From a checkpoint of a small transformer trained on Wikipedia.
Architecture: LayerNorm before each block, learned positions, no biases in attention or MLP, tied embeddings.
Training: a variant of Adam for these matrices, 9818 steps.
MLP neurons of a small language model. Each row is named by its layer, matrix (up: input weights) and neuron, and shows model dimensions 256-383. Each number is 500 + 40 x the weight over its row's rms, rounded and kept within 0 to 999. Numbers have three digits each.
A block is one neuron, or neurons of one layer that tend to fire together. After each block is what it responds to, as a language model described it from the Wikipedia text at the highest values.

L7.up135:483532544463526513443565527555508487519528455488540578438523483531504508509400518465496507522515542441491580464523457507471452488513507532596557579526482486504567523552541504510483499472527542596450452520453484539405473446486471452502455489465393496542501459503529579452472452500509530454469510492530517473487481476500517494479505472547545523496475491577467495516416527463575547425519
List conjunctions and commas. The words and or a comma right after a noun in a list or compound, strongest in short descriptors and headings like singer, songwriter, actor, and screenwriter; In popular culture and media.

L11.up27:457540503570526586544528439468501542474556503520493480490505527462482488472538450468565488519491482562532515442487506488473467501510516522488532496491567501543553476587553551455524491476507499488539481498485548534494501494486495491448570502499454448507509500504498640502538449497506473498573479512470426524508520499476508467481497511540474603532487507532442483500459510446459449493499
L11.up80:497539478510459554443599499522511482521541509486578430516491561542403479480537458564493412488517487529497480501482460519411490491428510506478469531488494483501473487476504491521483491493529536547487500470534500466534444454541483465571435457494495473505526510558443489520490548514508479554589488470447511473558512515495445371542515455473450507489550453437498511533479521488580523591452
L11.up361:492569524528510510518511482529502487456464460487519473457516411459444473458474521428508423483437520493494527516466468548518567491449530501590544524596514466536497496491509444433497440497467454480553510483465470499479548504521491516532410491582555529484482451537456522503490545487409435486536497533394528506459511514521504529543494533446467548512568518553486513541516613494525491438553
L11.up767:502536483416566509558499495471492467573466501487512552509508494519493489472434449481537416489405421510511440463478500547488543540526484486530537474530561485501495500453508445455479421490434512529544476493470476480496547520491449359542472524588475515485503425579503575542549473524486442516544512547476419480490524507455586469465494570450507501509496402467496519490578524512519490500507
L11.up1045:471542459458579511461491477512515578540550454504514520559472522533466450435482451482507468482506476546489476449485495552449442537466511473536486483533542473489478425523512435510499493555536441514518532436533503545495465528486428443509460506449530496516532400455503493529469509497503480523538487507518510477492486510479521442484539513518472550525611438457541506487512542506489475500533
L11.up1119:483522532501495526492475539526518468525557546497560545492549506545521497435471456451499490506522525411501479532513412517490532520486496543607562536541522473550510499538533484392527461461475477515561565509468393583421469551473503425491453491464415500485475508466508517492438470520486546519591497549490535441407486508504594445457549511554474532497534405462516464497456529489446443498543
L11.up1277:476620553402480484468484500570506495517536511510563560463462496564578397494467463463470445496517514491516535487512439531475486482477508552496471512534453526502493502500532428482531453519498442541498545508458453462456454527508469523516442468442479485458421434444521540562480454496424540497533505560535480439482499461514514422459496562589470542482525532509606426472536517488488488476556
L11.up1299:504489483422492531488488481571514527488533448491526438446480449460502525442469446458397519533458473531482442487420499519506471584500542484551496473513538469556502444515521461516507436479457503562524490501502562490502439474488453519519432551457495555472563462539502546530480476519532486524520466469484488532431512461443503512420486453389552519562565445526471495534494511474492438505473
Coordinating conjunction after phrase. Mainly and, sometimes or or of, joining a completed verb or noun phrase to the next one, as in arrested and locked, reading or writing.

L7.up537:459423535490544431488493469533490467480457562488621511454409475521486482529458506568452448474505516472522516519504425549516431553486473532517456534540498478425482473495555533471522436482508469490500550566521563526488467496534447508561435480535485419493489441534511487468510535521505520527456482537488525596535531465556526519461557489439435492494507478475491558525451514462551499459509
Table cell separators. Pipe separators in Wikipedia tables, often after empty cells or numbers, plus semicolons; also "Website" in infobox lists and "married".